config = dict(
    hidden_size=224,
    hidden_act='swiglu',
    norm_place='pre',
    tie_word_embeddings=False,
    init='normal',
    init_std_up=0.0533,
    decay_fraction=1.0,
    batch_tokens=[8192, 16384, 24576],
    doc_mask=True,
)
MLP neurons of a small language model. Each row is named by its layer, matrix (gate and up: input weights; down: output weights) and neuron, and shows model dimensions 32-95. Each number is 200 + 40 x the weight over its row's rms, rounded and kept within 0 to 999. A neuron's up and down rows have the sign that makes its largest values positive.
After each neuron's rows, "fires before" lists the tokens most often just after its 100 highest values on Wikipedia text that the model never trained on. A number after a token or word is its count.

L9.gate423,220,177,172,175,211,241,234,146,201,178,144,142,128,208,206,186,196,155,308,173,146,204,191,153,232,231,207,217,192,199,174,245,179,151,197,225,167,160,253,262,169,196,230,216,190,157,254,226,156,183,199,145,190,176,206,324,190,255,138,206,212,153,228,211
L9.up423,274,163,205,112,175,186,172,182,241,148,183,169,227,167,187,236,194,173,118,289,194,193,180,168,292,161,203,185,115,214,203,197,213,221,254,193,187,227,162,278,239,279,238,163,265,167,223,165,160,188,251,214,199,202,214,210,206,188,121,252,263,269,165,249
L9.down423,234,132,226,158,275,227,179,186,226,164,228,270,167,201,197,238,179,172,196,213,225,245,282,235,204,194,262,156,204,167,177,216,179,223,151,182,195,194,175,296,297,218,204,219,199,180,306,224,186,220,217,185,257,255,261,193,149,174,83,193,193,143,251,204
fires before: " |" 46, ";" 12, "," 9, ")" 6, "\n" 5

L2.gate399,249,219,195,236,209,336,96,181,227,218,225,215,221,223,175,230,181,183,215,219,164,168,265,179,159,171,161,210,215,150,196,173,214,205,182,179,173,124,197,156,245,145,217,189,204,164,149,190,291,179,277,167,212,179,145,246,143,202,228,197,203,186,174,248
L2.up399,202,262,199,225,244,223,232,181,169,205,280,194,251,199,164,168,100,144,173,197,173,136,211,177,198,168,213,217,166,224,149,178,204,249,240,176,200,215,201,179,179,231,229,190,219,202,223,242,198,152,263,257,240,180,219,139,174,272,235,149,207,173,195,271
L2.down399,174,286,185,245,179,214,184,170,256,195,130,239,179,182,244,177,232,216,185,204,198,203,167,212,249,195,194,169,154,239,231,136,238,167,189,231,161,189,208,197,218,234,340,169,249,226,237,231,221,193,195,203,292,147,171,300,238,271,164,167,261,211,187,183
fires before: "=" 40, " =" 20, ":" 10, " and" 4, "ography" 4, " of" 4

L7.gate463,246,172,155,166,215,218,255,220,187,213,215,239,264,122,225,263,167,149,198,247,205,208,178,185,244,141,214,201,157,223,175,159,112,221,136,157,185,179,233,164,191,276,242,128,183,125,195,195,158,272,259,234,155,195,238,209,206,140,163,142,287,277,225,173
L7.up463,227,280,214,191,139,199,139,132,212,126,188,162,190,154,235,167,117,200,152,262,216,164,177,169,263,114,161,207,160,218,149,148,220,187,169,277,230,240,171,193,232,149,198,201,135,225,224,235,171,226,216,228,146,221,160,253,162,228,180,223,195,169,199,255
L7.down463,235,193,290,191,236,263,164,222,183,169,185,253,183,145,143,204,206,113,201,211,295,191,187,164,178,201,191,163,206,156,230,206,242,209,307,198,206,265,258,175,150,275,202,196,237,210,204,200,203,265,204,144,194,206,192,110,290,190,225,271,181,191,187,225
fires before: "=" 18, "\n" 15, " |" 13, " (" 12, ";" 8, "," 5

L8.gate139,211,266,195,231,196,191,133,113,217,182,214,206,197,213,178,133,219,255,241,274,237,211,234,204,213,258,260,158,266,241,188,135,247,287,197,215,246,211,224,208,170,195,225,198,223,213,162,206,191,231,146,145,179,234,254,221,178,174,232,266,200,240,155,148
L8.up139,242,271,193,225,173,239,176,249,169,130,186,147,222,150,197,196,105,199,220,143,166,185,189,171,216,207,161,159,235,226,178,159,145,257,230,220,170,201,195,216,204,167,252,190,228,110,221,155,84,211,169,227,155,203,160,175,197,219,158,196,156,175,236,203
L8.down139,132,183,238,196,225,204,185,145,250,188,196,175,133,156,177,262,151,234,203,184,210,229,174,199,171,178,223,203,236,207,304,210,129,215,333,129,208,229,254,238,102,227,164,227,214,196,137,163,205,246,202,192,208,189,141,248,222,234,215,172,226,158,190,175
fires before: " |" 49, "uss" 6, ";" 6, ":" 5, "}" 5, "–" 4

L9.gate225,235,223,179,183,247,231,237,215,215,158,155,192,261,215,166,220,137,153,186,129,244,178,225,261,190,192,196,168,229,201,158,226,248,157,219,172,150,164,207,196,193,203,254,252,208,259,151,265,140,207,168,191,231,190,281,227,198,223,226,224,289,205,194,184
L9.up225,206,178,234,218,209,223,244,138,212,204,194,212,161,163,217,191,220,216,139,262,164,283,180,143,220,156,175,258,155,180,277,135,202,293,265,222,193,194,193,274,186,259,230,218,199,291,193,170,206,110,124,135,194,227,205,169,184,212,180,262,239,244,167,178
L9.down225,210,178,167,147,210,257,178,150,203,229,202,230,202,179,194,190,230,257,161,161,248,200,201,153,238,229,157,141,240,131,218,189,225,191,232,236,161,221,181,257,217,236,232,177,203,184,227,280,166,206,127,174,137,215,129,237,180,122,193,207,149,218,153,203
fires before: "=" 74

L3.gate76,230,241,278,150,164,251,101,230,207,195,250,246,198,138,206,142,167,194,241,237,137,199,201,213,126,173,224,136,245,213,181,233,206,193,199,177,193,109,189,173,251,136,249,228,153,242,298,212,184,153,187,205,133,234,161,263,151,244,183,185,190,234,212,199
L3.up76,222,239,197,166,180,183,135,217,238,221,259,239,189,207,240,157,170,154,194,181,202,176,152,254,178,220,167,98,194,169,130,161,134,128,98,235,147,178,205,218,157,187,182,138,170,167,193,222,270,154,203,187,151,223,169,234,163,173,224,186,214,279,234,231
L3.down76,166,212,182,116,227,251,165,136,220,150,215,278,250,227,117,164,209,181,248,243,202,206,173,226,163,99,114,213,237,168,171,199,153,169,153,222,179,185,224,237,215,228,136,229,248,172,189,206,174,222,258,242,212,248,288,210,215,133,198,118,217,162,152,212
fires before: ":" 26, " |" 16, " (" 16, "," 4

L3.gate399,148,226,182,179,200,237,147,133,187,132,146,197,277,193,244,191,247,263,149,179,179,204,181,240,259,180,160,171,176,222,183,226,219,207,209,204,195,188,183,172,113,198,244,142,173,155,214,182,181,153,175,212,232,109,187,269,177,219,172,210,173,191,161,188
L3.up399,163,265,223,237,134,239,181,228,291,151,239,173,174,126,188,209,242,256,148,151,176,252,230,180,227,148,145,237,214,204,242,205,197,239,266,145,116,207,174,248,191,166,176,217,195,183,263,186,195,140,198,162,218,291,202,209,118,165,201,207,224,152,232,215
L3.down399,272,132,194,162,195,248,183,229,213,190,168,194,228,166,223,182,202,235,178,166,230,222,175,187,293,237,230,157,154,192,250,210,164,160,222,152,217,93,206,145,257,190,238,168,215,169,211,219,144,220,195,130,225,115,222,183,154,208,206,236,256,197,169,131
fires before: ":" 46, "\n" 7, " /" 6

L9.gate449,202,183,212,145,164,151,192,200,111,175,212,120,223,228,126,189,220,151,199,223,189,170,189,212,246,243,176,134,143,193,148,234,156,144,240,194,223,193,210,192,249,196,205,225,76,169,216,195,198,148,161,208,151,221,245,220,189,161,149,185,243,170,198,243
L9.up449,152,259,173,211,223,194,245,184,225,137,183,244,153,154,210,160,167,250,174,293,162,162,242,205,197,100,180,184,176,191,174,183,241,145,216,157,122,248,173,168,119,174,177,207,186,215,273,256,240,203,159,249,198,184,201,207,188,220,195,190,153,200,206,257
L9.down449,204,100,157,109,201,152,186,132,244,244,254,186,191,245,139,197,179,159,212,225,164,178,144,217,141,209,227,226,183,202,230,213,226,155,135,230,224,170,211,143,243,235,228,158,201,210,166,195,206,165,204,197,180,147,183,285,279,189,142,176,241,166,217,124
fires before: "|" 100

L3.gate16,248,172,179,205,209,238,179,193,246,169,142,212,204,166,105,188,248,264,201,176,119,172,231,264,241,145,146,177,216,188,220,257,211,200,220,187,161,139,216,203,217,179,177,212,226,181,197,181,197,154,257,164,182,255,247,182,252,227,181,295,151,232,291,188
L3.up16,190,90,178,199,197,177,227,177,116,184,138,227,164,236,150,234,110,255,208,211,208,208,183,226,195,237,253,217,280,198,184,177,197,227,229,231,293,181,210,228,256,174,231,198,201,133,221,261,196,174,270,157,170,152,266,203,144,162,173,192,216,227,173,251
L3.down16,204,152,131,154,199,144,179,258,151,257,229,268,244,145,191,191,253,196,199,229,220,182,237,117,107,173,153,215,149,116,151,222,160,201,245,181,178,190,204,232,251,133,212,167,186,90,203,213,265,222,155,200,227,198,130,218,212,225,225,204,208,188,163,217
fires before: " the" 26, " 0" 13, " 2" 6, " 1" 5

L8.gate186,214,227,234,166,199,239,199,222,207,154,187,245,171,146,147,225,187,295,210,148,84,193,242,168,221,175,232,232,120,222,167,131,98,167,182,257,154,130,246,241,229,303,219,189,185,262,136,177,171,101,187,166,166,183,204,164,183,207,145,227,186,268,159,189
L8.up186,195,216,113,204,233,223,201,198,246,126,225,219,220,198,197,199,198,221,236,176,212,249,157,192,152,184,162,140,240,217,229,197,183,193,196,289,258,183,193,192,186,239,175,212,205,220,276,267,186,231,180,218,226,134,210,214,99,235,118,188,181,156,156,161
L8.down186,180,194,203,291,148,220,220,174,197,241,140,162,210,115,154,174,151,94,224,154,186,264,169,180,201,130,204,162,170,204,221,229,209,261,265,142,242,144,204,210,141,127,215,148,226,266,187,145,209,206,185,174,163,204,185,182,269,223,231,189,129,216,135,192
fires before: "=" 31, "r" 6, "us" 6, "ther" 4, "on" 4

L3.gate219,136,176,211,167,139,240,148,192,190,171,197,163,188,222,177,183,160,134,138,172,128,169,122,240,246,211,178,174,233,234,260,192,162,215,185,207,161,154,228,215,208,256,137,204,245,182,160,257,112,131,230,200,166,223,255,236,207,199,182,160,196,154,208,269
L3.up219,195,251,240,224,205,187,212,164,241,232,227,239,173,254,234,220,183,227,216,150,214,226,225,286,271,85,243,231,174,162,213,170,207,169,159,206,161,245,183,265,177,213,266,241,198,276,239,178,201,308,221,278,147,208,248,203,161,156,212,174,153,158,202,179
L3.down219,266,139,203,243,211,183,184,256,239,181,235,218,228,260,217,199,186,224,181,150,171,172,187,272,231,251,216,198,208,165,239,212,171,247,103,181,222,164,186,214,168,186,218,189,211,206,170,202,199,199,247,186,215,227,170,187,209,233,86,214,145,169,227,249
fires before: "\n" 52, "  " 24, "\n\n" 7

L7.gate189,219,212,179,208,273,131,185,214,243,150,197,141,260,211,178,273,181,212,235,230,57,230,167,278,157,153,178,161,227,273,270,196,190,201,159,167,256,173,201,152,255,217,208,170,178,264,282,185,142,216,145,144,221,224,217,212,201,196,166,210,144,173,250,249
L7.up189,141,220,251,180,190,191,104,217,184,115,164,207,167,193,241,244,164,196,231,176,218,221,149,222,240,139,229,157,205,172,178,158,189,172,227,196,220,216,267,216,195,167,179,239,241,257,253,189,222,226,248,157,156,140,170,227,182,197,203,153,287,153,213,206
L7.down189,212,164,197,192,178,201,162,168,167,228,223,171,157,184,223,230,197,181,226,149,254,141,178,221,226,225,299,161,242,104,193,246,197,205,127,207,169,248,163,238,197,124,209,137,242,139,171,239,205,199,221,211,235,163,195,134,243,171,249,249,230,157,145,209
fires before: " 2" 26, "=" 10, " 0" 7, " 1" 6, "e" 5

L4.gate311,195,185,159,150,200,195,249,146,197,201,250,228,234,274,218,195,221,223,280,165,196,240,178,255,182,201,234,131,201,194,235,218,200,219,177,253,209,165,194,225,244,184,191,202,145,203,226,278,216,129,104,232,153,126,185,179,181,241,238,205,198,201,213,133
L4.up311,179,167,237,196,236,171,203,224,205,224,173,159,248,164,183,241,210,190,233,219,202,155,251,195,110,222,219,209,207,197,227,182,155,248,241,215,230,197,161,135,177,220,201,173,112,187,250,183,164,171,150,264,222,142,156,227,167,172,197,227,205,150,163,216
L4.down311,216,182,237,221,209,226,99,153,205,182,212,153,218,245,128,241,227,242,203,218,231,207,198,165,274,165,231,204,210,179,238,208,182,227,259,230,252,230,182,130,249,135,189,229,251,183,163,141,250,214,169,248,149,127,212,185,188,218,229,163,86,282,240,188
fires before: "s" 64, "me" 4

L9.gate174,245,166,205,206,176,252,189,203,177,198,261,152,166,159,162,176,139,242,161,192,152,241,132,287,221,191,147,192,170,226,201,201,221,264,131,204,151,154,210,168,178,260,185,186,193,233,192,292,157,155,162,284,206,137,174,191,105,152,157,229,254,189,204,192
L9.up174,163,307,152,215,149,188,191,258,225,188,139,183,187,197,216,137,181,145,204,199,124,127,137,246,137,194,246,238,190,145,209,270,223,244,206,190,171,244,197,191,288,237,254,278,202,228,229,265,128,173,154,207,146,219,134,201,214,189,176,202,196,175,187,166
L9.down174,187,182,216,213,152,190,190,236,229,213,146,237,237,145,192,232,177,276,200,173,212,156,231,189,192,167,169,177,146,192,181,149,175,186,65,207,217,197,234,222,208,215,212,199,254,223,174,178,232,180,212,121,195,178,162,233,220,223,143,147,232,201,130,227
fires before: "\n" 44, " —" 15, "\n\n" 15, " 0" 14

L3.gate169,183,149,170,118,94,240,178,185,233,230,140,200,221,209,237,226,164,156,283,219,129,168,123,252,256,219,147,185,210,169,170,191,191,191,193,158,186,216,199,185,178,197,164,170,279,178,116,211,159,219,216,152,144,183,212,176,244,172,184,213,208,197,188,203
L3.up169,222,237,164,235,168,237,214,157,143,179,195,252,197,203,137,179,173,189,205,187,209,248,167,228,235,168,259,260,186,175,223,242,196,222,180,245,200,201,146,166,174,250,195,188,171,180,176,231,231,262,163,172,206,245,263,176,191,153,135,198,163,150,187,234
L3.down169,216,253,206,270,222,204,160,220,179,205,262,195,188,212,243,235,236,169,199,223,149,226,187,214,217,203,190,181,255,212,175,146,142,186,182,187,240,166,176,251,180,190,286,158,199,129,193,214,222,226,256,183,185,174,220,140,194,137,132,167,175,71,129,205
fires before: "\n" 56, "  " 13, "\n\n" 6, "{" 4

L7.gate548,187,233,174,225,218,180,143,145,229,168,159,218,266,200,122,122,175,205,230,172,167,268,199,255,121,245,139,137,178,221,208,190,196,188,220,191,130,183,258,212,172,196,208,223,205,226,234,211,178,168,97,190,163,203,164,158,260,250,232,216,245,170,233,219
L7.up548,164,261,132,199,270,257,210,116,188,192,257,207,191,177,205,167,83,138,181,231,227,296,215,206,216,128,177,181,211,172,204,131,197,238,186,193,117,137,221,185,124,260,192,272,146,307,177,233,192,156,134,230,162,245,232,188,204,80,231,207,243,257,205,179
L7.down548,156,226,160,141,165,238,169,209,225,203,223,291,133,106,165,185,236,244,250,176,175,212,225,179,247,173,133,237,206,177,189,246,178,241,200,227,126,170,259,147,158,212,178,188,176,160,191,132,179,170,254,143,178,142,235,186,231,169,148,190,211,244,185,166
fires before: "=" 37, " |" 35, "|" 16

L4.gate417,186,239,163,243,165,198,252,145,186,129,272,233,150,235,161,100,250,258,209,147,172,229,198,262,239,217,207,232,214,173,171,64,180,202,223,253,203,222,197,161,202,275,212,201,209,153,249,236,161,170,209,148,206,157,199,122,181,293,231,247,218,253,211,192
L4.up417,283,213,239,242,260,197,199,220,213,97,210,217,303,180,223,164,192,233,201,200,120,271,132,124,279,219,265,158,173,185,188,229,197,205,203,228,189,208,296,140,192,215,236,212,159,274,203,254,210,164,263,168,273,147,271,187,162,241,163,192,213,205,146,179
L4.down417,165,180,187,202,202,195,197,112,177,206,201,251,195,171,167,187,229,192,229,156,96,154,180,193,164,213,161,247,205,188,169,236,203,197,193,240,104,196,258,172,204,238,199,172,151,180,112,223,215,129,165,159,219,236,215,154,239,177,223,198,131,215,217,223
fires before: "=" 93

L7.gate491,219,197,209,147,194,189,208,223,272,253,219,216,168,185,304,242,183,201,221,236,279,204,181,231,283,245,151,247,293,142,222,277,223,220,226,247,230,149,197,193,224,188,274,195,252,242,132,205,178,173,185,186,222,179,112,175,209,194,222,255,193,236,214,152
L7.up491,130,274,191,226,186,252,214,165,220,209,206,215,180,125,215,153,213,119,201,213,132,180,213,160,212,171,166,212,140,168,244,180,155,213,198,200,157,218,268,187,163,214,187,170,266,281,161,222,253,136,244,176,202,95,167,134,173,211,252,247,183,244,230,152
L7.down491,171,161,188,208,174,110,192,210,127,191,178,188,186,210,180,200,188,219,206,177,247,205,209,212,140,213,213,214,230,209,187,202,270,199,195,183,184,230,167,190,205,237,194,191,181,173,177,264,212,202,146,213,208,230,208,220,160,259,160,190,144,231,211,187
fires before: "=" 94

L8.gate516,196,179,197,257,140,219,131,92,210,224,232,179,188,221,270,141,156,183,294,199,248,237,194,231,247,197,207,176,214,172,193,138,208,166,172,204,209,157,232,177,185,272,299,232,113,123,176,257,134,218,173,149,223,203,203,174,163,242,215,161,185,172,289,239
L8.up516,194,214,239,248,183,108,196,171,167,164,187,174,198,210,191,217,155,189,238,252,196,244,238,205,184,165,155,229,103,260,239,197,190,197,176,246,186,216,230,205,193,176,248,203,165,175,194,265,290,130,260,161,174,189,211,177,203,239,131,182,176,151,259,174
L8.down516,150,208,171,281,177,159,211,204,156,187,151,218,141,179,248,154,201,166,229,190,173,197,237,190,85,207,235,235,166,190,219,195,145,146,244,205,197,244,213,234,184,267,141,219,184,204,205,243,240,173,199,192,235,268,160,166,269,205,137,196,228,169,147,209
fires before: "=" 90

L3.gate494,210,207,175,196,157,206,283,93,194,233,206,195,200,205,217,191,183,164,201,192,156,230,172,247,165,152,178,148,143,130,159,184,172,218,162,242,285,174,204,174,236,216,116,280,158,163,211,136,135,198,211,141,185,172,266,197,219,202,190,211,236,176,200,149
L3.up494,123,127,153,158,236,184,220,184,160,188,138,176,160,212,262,183,236,207,204,235,252,231,268,229,207,212,153,186,117,176,158,191,211,147,117,228,199,213,162,174,252,213,174,226,278,184,181,236,271,79,256,225,162,154,222,170,180,169,185,253,209,204,185,200
L3.down494,271,180,198,164,218,149,193,205,223,135,217,176,175,155,154,128,217,169,160,237,171,226,177,272,172,188,228,181,234,193,178,186,194,210,114,223,215,261,268,193,198,263,235,138,186,241,182,197,223,173,196,189,233,201,185,204,228,234,261,195,205,139,230,250
fires before: "=" 93

L2.gate584,261,195,191,239,193,174,185,213,203,199,176,165,254,223,210,152,202,246,217,249,127,127,187,167,262,169,179,248,219,166,200,257,224,235,169,246,248,122,276,172,235,190,167,239,154,196,162,218,217,157,126,159,225,159,122,242,193,150,140,230,199,185,241,168
L2.up584,191,174,265,226,254,230,149,195,184,173,153,202,135,104,203,228,214,199,263,176,222,209,176,172,150,205,176,243,233,181,225,235,187,126,215,188,194,260,169,211,266,168,196,228,186,189,191,210,290,168,183,241,223,190,239,159,232,269,198,215,220,204,257,203
L2.down584,213,220,215,225,179,119,206,163,102,175,190,234,110,231,138,143,174,194,106,149,215,176,176,215,212,202,222,141,191,196,220,128,172,211,195,211,233,221,214,203,214,226,164,162,181,229,150,198,143,208,245,281,205,185,238,223,152,243,214,166,287,166,169,208
fires before: "=" 56

L4.gate324,159,177,204,112,277,231,181,155,219,169,156,178,170,232,178,197,210,217,248,218,194,196,169,221,255,165,143,241,159,174,178,208,229,273,208,233,145,196,203,190,195,112,242,202,236,83,174,162,225,190,185,189,215,224,162,189,175,191,185,268,152,161,171,242
L4.up324,203,156,208,153,275,211,163,109,197,108,156,184,194,240,190,249,172,199,216,188,197,189,141,131,216,191,162,218,210,201,183,189,216,175,263,167,245,155,212,266,225,206,209,165,267,139,265,245,158,171,209,154,233,204,199,263,150,181,200,262,181,192,214,204
L4.down324,221,242,244,188,228,153,258,229,296,223,207,163,182,163,265,173,208,188,207,240,277,202,140,218,230,133,254,237,212,239,232,190,179,199,168,192,128,195,187,198,198,214,231,270,263,128,167,192,174,256,213,121,214,141,226,216,271,173,213,186,242,226,262,169
fires before: "=" 22, ":" 20, "\n" 12, " |" 5, " at" 4

L8.gate532,252,170,176,190,199,189,126,247,193,159,198,203,153,162,189,182,192,184,182,163,253,190,217,128,277,136,254,237,240,237,187,162,174,210,262,204,157,252,170,154,173,213,221,238,141,140,230,235,224,161,151,187,139,203,169,222,217,187,241,253,227,169,98,235
L8.up532,277,230,187,192,169,222,170,236,205,208,165,247,189,173,201,282,161,206,139,182,267,183,156,211,216,238,216,240,182,187,231,193,238,220,271,234,180,221,143,224,215,199,162,214,209,199,117,136,222,277,173,220,158,247,174,175,222,173,224,145,212,245,173,217
L8.down532,238,204,228,239,208,146,208,251,173,200,247,152,162,184,219,251,249,196,202,250,133,167,206,221,205,210,135,256,162,125,177,182,152,115,129,164,163,216,200,203,211,252,165,212,239,203,235,229,151,198,150,107,184,176,325,221,204,166,113,207,263,165,240,232
fires before: "\n" 33, "\n\n" 21, "=" 7, "," 5

L4.gate37,176,207,183,195,161,192,251,166,171,155,248,191,195,159,212,214,221,213,269,129,121,163,236,216,190,157,152,187,234,194,180,182,147,275,177,178,141,177,207,211,156,243,161,172,202,194,173,228,189,176,171,265,206,231,145,155,182,238,218,222,170,230,235,144
L4.up37,189,164,209,220,200,159,244,144,308,199,235,235,201,176,233,206,274,159,205,189,155,212,174,142,136,199,171,180,221,236,258,161,226,206,189,229,273,178,227,219,242,238,232,211,256,182,180,189,172,177,217,141,303,241,210,187,212,212,193,160,198,303,161,172
L4.down37,205,191,171,240,218,211,193,229,217,205,225,200,204,163,206,191,197,187,210,217,117,261,216,253,188,203,229,196,158,164,188,164,276,171,176,239,161,180,244,210,241,210,286,191,204,188,214,176,242,264,188,193,156,279,208,194,197,137,194,276,266,213,205,167
fires before: "=" 99

L2.gate354,253,296,211,208,240,205,210,226,228,177,156,205,193,188,225,257,223,156,222,147,255,180,219,205,287,159,265,232,189,217,152,200,196,175,176,194,186,239,323,155,216,259,186,282,226,211,165,208,202,170,191,219,244,181,147,167,157,147,170,186,176,155,227,172
L2.up354,174,240,223,152,131,210,109,172,104,184,243,196,264,136,194,182,164,182,192,267,223,197,171,244,181,208,230,193,222,121,186,190,192,152,166,154,306,214,220,196,212,227,223,214,200,203,201,241,209,141,186,220,74,135,191,233,241,150,211,203,244,140,224,229
L2.down354,233,202,204,230,192,164,131,295,151,238,212,197,209,233,260,194,204,183,123,308,179,197,60,168,264,173,110,206,176,197,177,193,157,200,131,194,134,143,222,166,189,186,223,241,197,241,194,190,188,206,199,201,239,196,232,194,224,202,114,166,203,189,208,211
fires before: "=" 80, "\n\n" 20

L4.gate58,193,280,269,241,147,181,207,160,195,218,227,201,223,192,248,196,208,257,221,212,194,248,80,222,79,169,210,147,229,347,239,176,188,229,255,207,192,190,203,182,173,176,212,161,159,224,221,170,208,238,206,165,229,239,212,239,229,169,220,236,177,167,216,220
L4.up58,128,237,121,234,287,191,212,165,258,182,217,294,200,148,190,238,189,263,214,211,218,269,199,283,199,138,212,247,215,273,144,161,186,207,148,229,208,144,165,226,206,236,217,157,185,142,208,236,174,155,225,169,144,233,286,252,184,181,142,191,268,252,194,156
L4.down58,201,220,236,187,123,273,237,167,203,152,219,235,104,166,173,201,210,184,122,228,140,134,250,231,120,218,175,132,157,175,209,239,227,182,208,193,204,199,238,194,178,210,188,245,222,219,172,197,170,143,184,172,152,161,193,208,182,234,141,197,141,174,205,192
fires before: " |" 32, "–" 13, "\n" 8, ";" 5, " SE" 4, ":" 4

L3.gate155,148,148,176,270,161,191,199,192,182,136,262,221,218,273,178,196,144,240,187,203,185,176,259,297,196,160,202,156,157,224,149,176,217,200,183,155,249,167,201,193,192,246,275,221,170,130,182,198,202,130,237,165,265,208,339,205,274,179,156,208,211,173,245,232
L3.up155,180,118,49,228,195,217,191,275,224,279,190,175,215,257,195,239,166,244,195,231,172,214,258,160,175,131,134,189,155,195,234,234,201,157,185,199,192,227,228,205,180,159,170,279,233,170,212,175,181,135,241,188,202,135,237,228,265,206,232,192,281,226,164,213
L3.down155,210,279,182,144,170,137,194,113,224,165,165,202,212,150,169,293,280,202,176,146,185,304,228,204,130,215,231,199,222,123,221,233,242,243,193,189,237,224,262,154,191,209,191,212,243,155,193,243,233,132,187,146,203,154,223,195,216,217,263,236,161,165,91,235
fires before: "=" 47, " (" 5

L7.gate129,178,174,161,145,158,224,236,186,193,190,227,239,190,196,173,175,229,135,200,167,190,253,197,143,224,125,266,187,214,227,172,241,207,197,323,154,154,191,232,171,217,183,166,155,129,198,165,155,184,200,238,237,243,240,199,228,140,234,225,178,234,143,218,287
L7.up129,202,251,220,196,270,207,160,176,237,168,169,172,206,94,145,197,200,211,140,287,153,256,195,196,181,228,170,260,178,125,205,240,184,196,223,178,195,208,180,140,186,215,251,176,206,246,239,153,148,211,174,196,249,211,262,171,187,262,213,132,200,193,185,197
L7.down129,185,233,175,187,147,183,223,160,230,184,195,222,204,184,193,201,230,213,180,224,83,155,178,302,180,198,218,133,171,209,226,173,185,240,204,235,164,230,235,150,184,241,231,213,231,204,173,229,173,180,252,271,235,115,151,204,194,225,186,209,180,195,286,192
fires before: "|" 98

L3.gate98,204,148,191,209,183,138,185,256,237,247,194,194,167,141,220,194,177,273,269,173,179,151,138,270,321,190,165,285,268,155,220,167,200,229,200,180,169,188,247,157,271,218,208,245,257,186,194,149,235,212,158,179,167,195,149,271,185,157,183,195,188,220,181,164
L3.up98,198,173,182,200,150,162,181,203,245,170,155,214,201,222,272,139,272,256,203,195,121,168,184,195,235,217,183,166,189,221,170,161,239,167,147,152,200,170,197,211,208,176,179,308,268,225,153,226,196,139,212,241,167,206,183,166,219,308,197,275,215,188,183,175
L3.down98,192,143,234,215,148,245,161,240,210,221,196,183,147,212,133,241,213,204,188,171,220,207,235,178,188,189,149,133,285,138,85,189,211,178,226,230,184,199,252,184,188,227,211,195,200,132,255,158,189,240,198,248,190,184,140,166,210,261,273,203,135,210,189,253
fires before: "=" 42, "\n" 30, "\n\n" 12

L8.gate376,255,214,199,208,192,227,194,147,164,215,262,186,268,149,144,203,212,200,189,138,201,179,162,179,212,240,221,102,273,284,237,190,144,227,218,213,251,208,166,167,244,251,175,231,157,193,187,253,204,225,192,277,269,226,224,232,139,202,208,264,223,176,257,247
L8.up376,237,200,200,185,226,196,193,202,262,212,285,139,138,132,209,273,221,241,194,253,249,167,174,174,157,217,245,175,163,201,204,142,205,243,226,223,262,192,209,203,189,189,193,116,220,151,244,174,174,154,227,175,211,207,183,256,145,117,139,166,186,142,228,230
L8.down376,205,192,142,201,228,217,172,221,161,222,188,160,150,165,227,174,259,158,206,120,234,208,157,172,240,224,174,255,285,208,205,243,89,184,259,183,288,208,208,243,223,227,191,176,209,197,209,135,201,203,135,269,146,143,154,136,197,136,250,201,155,218,228,224
fires before: "s" 82

L4.gate245,179,200,185,275,163,183,241,167,179,208,161,144,224,240,250,157,214,156,153,162,191,154,103,188,267,120,192,234,248,150,260,184,249,247,128,193,277,243,244,182,216,283,196,177,223,140,177,256,145,199,177,165,227,265,220,236,99,160,150,252,190,130,293,173
L4.up245,227,238,224,175,145,213,223,191,155,226,171,213,235,242,273,185,161,229,182,189,221,239,120,204,174,189,171,160,252,196,215,208,223,190,145,189,200,304,182,222,184,218,194,199,211,203,202,204,178,223,197,194,150,176,168,193,157,230,145,186,169,158,191,262
L4.down245,248,228,251,307,169,142,216,206,182,269,140,223,214,207,170,254,190,153,189,185,245,208,284,195,192,244,146,186,159,208,239,158,240,256,52,179,171,201,198,156,175,238,90,168,244,217,146,201,191,175,239,232,162,179,260,138,256,198,207,189,225,180,145,172
fires before: "\n" 34, "  " 29, " —" 15, "\n\n" 6

L9.gate550,196,145,163,122,229,148,172,159,171,225,238,233,250,259,181,239,240,247,216,195,222,261,188,248,252,206,208,177,213,185,240,110,159,189,200,267,298,166,232,234,212,255,222,198,254,187,208,174,169,172,182,235,199,192,197,271,239,156,225,171,204,172,209,147
L9.up550,220,182,175,208,209,149,205,237,156,206,230,150,191,302,160,234,203,204,223,174,155,179,258,170,209,193,242,269,174,166,197,175,187,185,195,278,187,261,211,187,192,262,236,210,163,199,241,173,234,279,241,219,232,191,163,191,232,174,229,300,158,163,197,139
L9.down550,248,216,222,250,213,224,193,261,244,183,183,257,229,177,276,214,138,206,256,170,267,201,207,235,215,177,187,241,213,216,192,240,206,166,68,185,170,198,219,122,228,148,209,194,114,210,267,177,277,184,136,198,209,242,198,193,261,186,129,263,211,153,161,210
fires before: " He" 22, "\n\n" 16, "=" 8, " In" 6